{
  "num_hidden_layers": 8,
  "hidden_size": 384,
  "num_attention_heads": 3,
  "num_key_value_heads": 3,
  "head_dim": 128,
  "intermediate_size": 1536,
  "vocab_size": 20265,
  "hidden_act": "gelu",
  "norm": "layernorm",
  "norm_place": "pre",
  "norm_eps": 1e-05,
  "positions": "rope",
  "rope_theta": 18900.0,
  "rope_fraction": 0.25,
  "qk_norm": false,
  "attn_scale": 0.0884,
  "bias": "all",
  "tie_word_embeddings": false,
  "parallel_block": true,
  "init": "normal",
  "init_std_qkv": 0.0247,
  "init_std_o": 0.0,
  "init_std_up": 0.0247,
  "init_std_down": 0.0,
  "optimizer": "muon_variant",
  "learning_rate": 0.0128,
  "lr_mult_o": 0.808,
  "beta1": 0.93,
  "lr_head": 0.00707,
  "max_grad_norm": 2.0,
  "warmup_steps": 200,
  "schedule": "wsd",
  "decay_fraction": 1.0,
  "decay_shape": "linear",
  "final_lr_fraction": 0.1,
  "batch_tokens": [65536, 131072, 262144],
  "max_seq_len": 384,
  "doc_mask": true,
  "z_loss": 1e-05,
  "train_tokens": 676900000,
  "max_steps": 5222,
  "dataset": "wikipedia_en"
}
MLP neurons of a small language model. Each row is named by its layer, matrix (down: output weights) and neuron, and shows model dimensions 256-383. Each number is 500 + 50 x the weight over its row's rms, rounded and kept within 0 to 999. Numbers have three digits each.
A block is one neuron, or neurons of one layer that tend to fire together. Before each block is what it responds to, as a language model described it from the Wikipedia text at the highest values.

Mid-compound continuation pieces. Inner pieces of predictable words and set phrases: hyphens after re-/co-/sub- prefixes (re-election, co-founded), mid-word fragments (metab-ol-ism), and "well" in as well as, "place" in took place.
L2.down160:500429485590567459462514457525581492404570552564497505525547536467510511482603464509454550453517522489535429495591526443478480539457549484461453539481582536554418565453549560473468582477537514455438491618534477511489498504485548506416549451500504429533517506533526412518478482514540464489524615528559543454549515484471588494455459454483493537529494560453525403518504454546529510562542
L2.down894:456522576534612465538479389463538424514511490388630460482568551468612434445482479486508538488470524432539475537408526450580485489483512539410469525502473577550451652535455467505482523592483554525464431510465472518585511476473579472454460453555566445575458488492508433470513486540513457487614532462488511539546502498423511470545439489470452539550419461496474459510476447531538484491550
L2.down1311:427460563563523464493460603454485499521546507566439554477486463394551492492498504521477458484508488501491504476503495468502563445476440459479517533604498486463500566473502469466480580496585484498434425477457518527619424416436511489516574368492430578446467418500539478532445564426505511521529464575497499515474455445504598468593512534597518488454482546573549515412393526496553470471538
L2.down1339:484564456566487524477526541500508520479394566523507468483609494549543551456578545470486477420535451512519543501515523506528547514485382576538547453484482437476434498451516526445406569344430488617518518491462586532538585465559452583496617475442451518520459481386549454558504499384524536499511513541476475403552438460448551505551605420501470431502511570524551410658532500549569451526494

Mid-word subword pieces. Inner word pieces in the middle of long words split into several tokens, often after a prefix, such as trans-pl-antation, reperc-uss-ions, un-educ-ated.
L5.down343:432466396506497457558441474446491373490567470504522463495437511460503472505529439553561485424590565363517481512476461411500553497579532526450565561489528488526491593525567505485504683540491458517558505417411537448541515451483496502435503554518563559464421533547501507481524535561553421513534560449556568504396404490518538520541543446604586532459411450458481500466546502545430422430474
L5.down904:494426457500470514544470460573588409463535548476543545487504455515500550437487553521456434515576503481433512465470546487402435373534550502546446502568511432555489353534566616558555539579499510518539496439500536543450476497492497466471469519533469462462391450541497563513525558550566453541525486440445506469542469550532534573437507569416562494483454462501506513473555458554469473455499

Title before a name. Role or title nouns, often the final word piece, just before a named person or entity, e.g. Major-General, announcer, philosopher, and occasional appositive commas.
L5.down290:481480524485479504496494519471492522468448509544444524417566474458545500495423509530533562503561522447622477526579478530452505484459440484480414549465514662591532480491511502495491485483442438442536486452533532460597402452487484503466449507513577591427516490512425464474466474498508487499508434536454543572623504465437503456438521562546449544406489503614486466383538484482521529434431
L5.down632:495480540510536432553458506545486537552414513498578574428561500521506512577461523514478510484488464492582533496495525385483543457475524500492582569510523529466554535508527567439526465470471516488559575496502479491457491546542516502461449498505468525522528393549447406525537479399397560501509497477462579526450501474501462467586606500534461515451478541531420456457538589517470520540480

Comma after introductory phrase. Commas ending a sentence-opening adverbial or time phrase before the main clause, as in "In 2024,", "Three days later,", "For every 100 females,"; occasionally "when" or "which".
L4.down206:382591475518489501507436533567578566416531483558521586531554587426488509539461514524583540476498478527530566467487479522482469607504452492434430367479436487499420392455469439574517531498497575489614569460460480421497596561425470493532460612487469460450481568466478501508467515368516473538500436553483506527518515390574486491418623601537426519418550529508479617475446498561486467540371
L4.down321:493403508505570469510464505424495489456489536512470479543551544433460556514422479503532526524542497500508571531460476457492506547539483387470454374468532460612497215391471490420463461514507519502424509439488547498506480647466514584434427497490492493514476585558530489490491507470505500480531463431395437539549420505508471499545569483550573445526517477451510556508509454502446429448451
L4.down350:495473535454455453483431534512476456416496565558512526561521546512564459520463486440463565536456497529586589476448474582493522583480495521480449425474586493651488254533401471480490455385501518499491567483517484412506639501406516527496523581604489489467508559510576477508527507397468552550552485547518490531416517511518432498448491525538552478426498544444469497386500531483480467511462
L4.down886:507350479546586479535456569532518553523520525426497522552635533372515469571513527549418488586533461572508499478417423551570552487518405512498516470577493461485563396560506462393516467485519453520413490453421334414564644543561435470455546464606560447527513493435473598504484543451462454492491562480478597491450529472467484442544511409502526481518452490500501512560433580603463587514470
L4.down991:542404511514525418500373503480532574563455609494473586449566529497523420523455599520540550603490548478533496483525523447509382546453537461556461515499538452503631547499459496425471386421506408462426473611507551497457496469532453510565470444489593506596586398425405562592487434549495524558475487478539465435521549519481446452425522463465549486503418494500535491504498472418400428595478
L4.down1373:545500584526498455542493464546363519451428582468476463554512578492490518494509476448507540521444561489592515489478483510571409586500435509421522503539517539458506525462450492421472527371419556573463488481397415487532538586501507591368539491527443550477481555532577461495596603581513492409464432536542455533539535534539466535466396521529489430447464684488550513453492582518470483534470
L4.down1428:461543515441475477543444455492471491470441487502480512575498430491499504521517534480469474422460483457554532505519521498468469515527530491437497436508530497542367465496411420534523549508459575501533552420444460475433514499465590511498482480534424525502441439534554573493442495460476578497450522506472484544587485453561407485499433609524441515483575492568451475491527373448563513514433
L4.down1432:504539487392530430435460570509538549414474474581451503620512480447557558524400501432533576490493555560518585472451468445471516547528543520431437413439474547590446333515489489561503525539531533545489607417541475497392603529424470486480493528572496485438496527533478466546536483377514522591511512498502502561459539354419526577451565550596386451452557479451521553459568486475578480565406

Numeric decimal point. The period directly after a number, mostly decimal points in table figures such as vote shares (1.3, 5.60%, 9.24), and also item-number periods (1., Order 7.).
L2.down568:569560481428499434477496518521401468575410549518566483501471476438566503461461431485521471477479542517577564454461465454470430554599447534516470513525473561544509587435442519514522568541523487509467491509459506423520483467441515413466481525558559491525496455541620449417449486508507477542515511447523574503580603384471530510437462526568473458631501476554507556434488522475497506419422
L2.down578:406508514478490499488527505443486551463473558593531519517457540496479534550455537463482502537461411432396552545517530531479478464655517536546495520536527521564589339445501451508413563539582517490496486391482479459399560403547495556497525494559568539607574514536560502524530484595493523481427493496600400537465552487386510406549493529547496492488625521395508469471471517586553553506566
L2.down672:531521521483462518534427497518446503392487429562547499414563523584502621557464385536544513494474480444491492609534517456596475505516468447542492493535516512530481406459466478491434557547512510505445561421502465494515534556598566582471562455518493473478395491564506437374523462541533539461433472426509508507463592520478474509528441480457452530533590534575608494481448489465563510465527
L2.down1297:484558527523499577435556513577574464498435389495498421560424502388375523526497459465530508508486465488494484494496490433564466520530533501571467449525570504551516358471485574454542397457535492501398471391532423489546572484570534525513483497507498508443417471497487479492595470558400489500470479470526474487488424470506588514494513462387435444550523441521519558417472507536523482466515

Clause-opening connectives. Words or commas that begin a new subordinate or introductory clause, e.g. that after announced or wrote, when, with, while, and sentence-initial According or However.
L5.down346:555535458524504443522468517492480468445478604492469503502459435572498634432344555512470417528437413564511503470558431376423521404594491662454471410551564454567456523387454517525541531457509421497466515449560516496582500430450475496548570483533480474558502524517572472488521495565506595499544507484516507537524564484492474502476532539450417474540522462458503578459441558461491522519435
L5.down1317:429412541529479557519526519472492588537539452525546441420472526622483485404426553479477424476537481535494558500494491461476539435422476570490446460417486563516431609503487495467506477563507490479453583439427501413461538549504452452501552468459560498530510468497465539576510518528544425470564571455411553475454462535469525535500539533516494480578465545485500465490470481500497428515552

Mid-word fragments, table pipes. Word pieces in the middle of longer split words, e.g. "ap" in dilapidated, "l" in Midlothian, "all" in reallocated; also pipe separators after table header cells.
L4.down26:598641507549445564582554530529540446480563565511490436547486481519516579420542521508532491571533471453446430429569439448464508491585452553492508427501497472504475402567511524565475505439481506495479423492486444485418479573465498565511559454584452494465497544507468419493577542544438513484519444436554433486525521467470527511461384498450517529544467479591503520397520576446511508582452
L4.down77:492463476514532504453497599454539556488419457521550517388565543512484467459460514435535539501469396610500503505507468467570474472582429504467546452428530416483426391475489440551476518524497471489590493520514586523532503498554588533658593556532526405592390545392575468416493434516494527422560574505523519528568512522552533575496522397394418428535517541519513523509520494504544464546502
L4.down213:535445496470557406440443533455535508521469546453490468478558482403429463546508470566420581572507467480408446483526476511564469484520504583544407519465449539468586559534471511482542563460608505496487494496549535435552408456583518502584522552440520442587531515547563452507381448478474426421475634466541363463540568485534455577510468472511516602510477543520520511547499557461472524466519
L4.down335:588468472446433576487499391498470537515493567560443453532509512577413455570512495454519516421464497444456494550469497504564543457543548478431483502484509473349513571526481485525561529503508509535517404504492573404500501514522477537430512554460499491513545471437485549462590493481473430469474586575462488497475505449442553527534546458507507480501559408431511462581477496496477473452539
L4.down903:483474484435520509597508472534499485533517503485460553569513578549515446509501576593525448517463499425455569480503460423452529406446460551460519590562486431555491477473543630538510531501471509527409633514471509544490488482514424376514507530526481610544557486545415436520501503429473496452594490509489516437541563536479465520543525464574501429478435530491487392561523524487476523544526
L4.down917:559461614492474408380496458556465510450584528397517490459494549492418512422478504396485517493600431494499501617502514565492508495517455478534513525516541439460486464496480513411447497566550459490476431584488617472477535503537526542553536511553553536566514553538539576542447496499461420559458525488541389460638446417570489451520441423473473418531571555503660524477561553491482480572537
L4.down928:479547451539568516531471513405417484442433532520451522528391536522522499473569570490519555535420463469550434476451392516478469532545465556584456545508521462571529380603522540554551424427367451493460477475433462447467493425435540507479469483509492529569542579489586508635513515545502536513415465492492535539463531601516534449513486459463595531505436498495463499462553570550503478533558
L4.down936:502547559500492514462439499511469425521470510475430587481502554565565503495524537423471624516537507495463457516540530406501394501468469452498436430490539451614526480536560507546525431588504407527463456543564559545536494393529516544508429504369546560493534520539456519546593544403451494496468536496493547399470504530472530479613537353511625394543471545469490533532523429560495513467511

Comma after dates. Commas closing an opening date phrase in biographies and histories, as in "In June 2023," or "On March 23,"; occasionally list or clause commas.
L2.down815:417474532551527495486444535463525459502555376464513530575538443448511475522462440431522496499358519451453491499527522548489535485517522555515521469509661512488404443506451601488497528530567522548472659469516527478430517511498581509468481500514483567416467490539419458572511558582498479458458533544474530516469502412458552469460540542432544519484511498436507486442469466530543505483488
L2.down1014:520508577470530490579508506487434495544523575495447502465528482499565452562511428423543502474469481528473484439447472544543406508421418470564529485483473494590453380552553531511624539485592579471519487559502530400527549499391510609444492555511404437466491431552635455548483515470581551546449475464440465523479455512606458433509519496479443436578468491528461539508529449548439542415508
L2.down1459:506472470490530499474494588543483516567476456505565520539416451549494475530523475504464568556401493432414533554483481492544490497526481466469427462492582467514477440424472513488506502514415413484539505516499525524505501492423496504522569485485484587568514533465496407514493570492505481425377490477497485470402581438626453523489475491496514495499510406433417483508460478458556518598454
L2.down1478:509455415458490372475445494506462557561431521430487564489501476455498500435434456514491385567533525497449457467509589531446509463554673484543500489548586499558510403471559515502477540489461532543507423470535504408556534424374508538433355451497459524452551518554542523509461474451548558487447585458471506522554591558525501471491552497571443492517487418451515506492571475486482570550487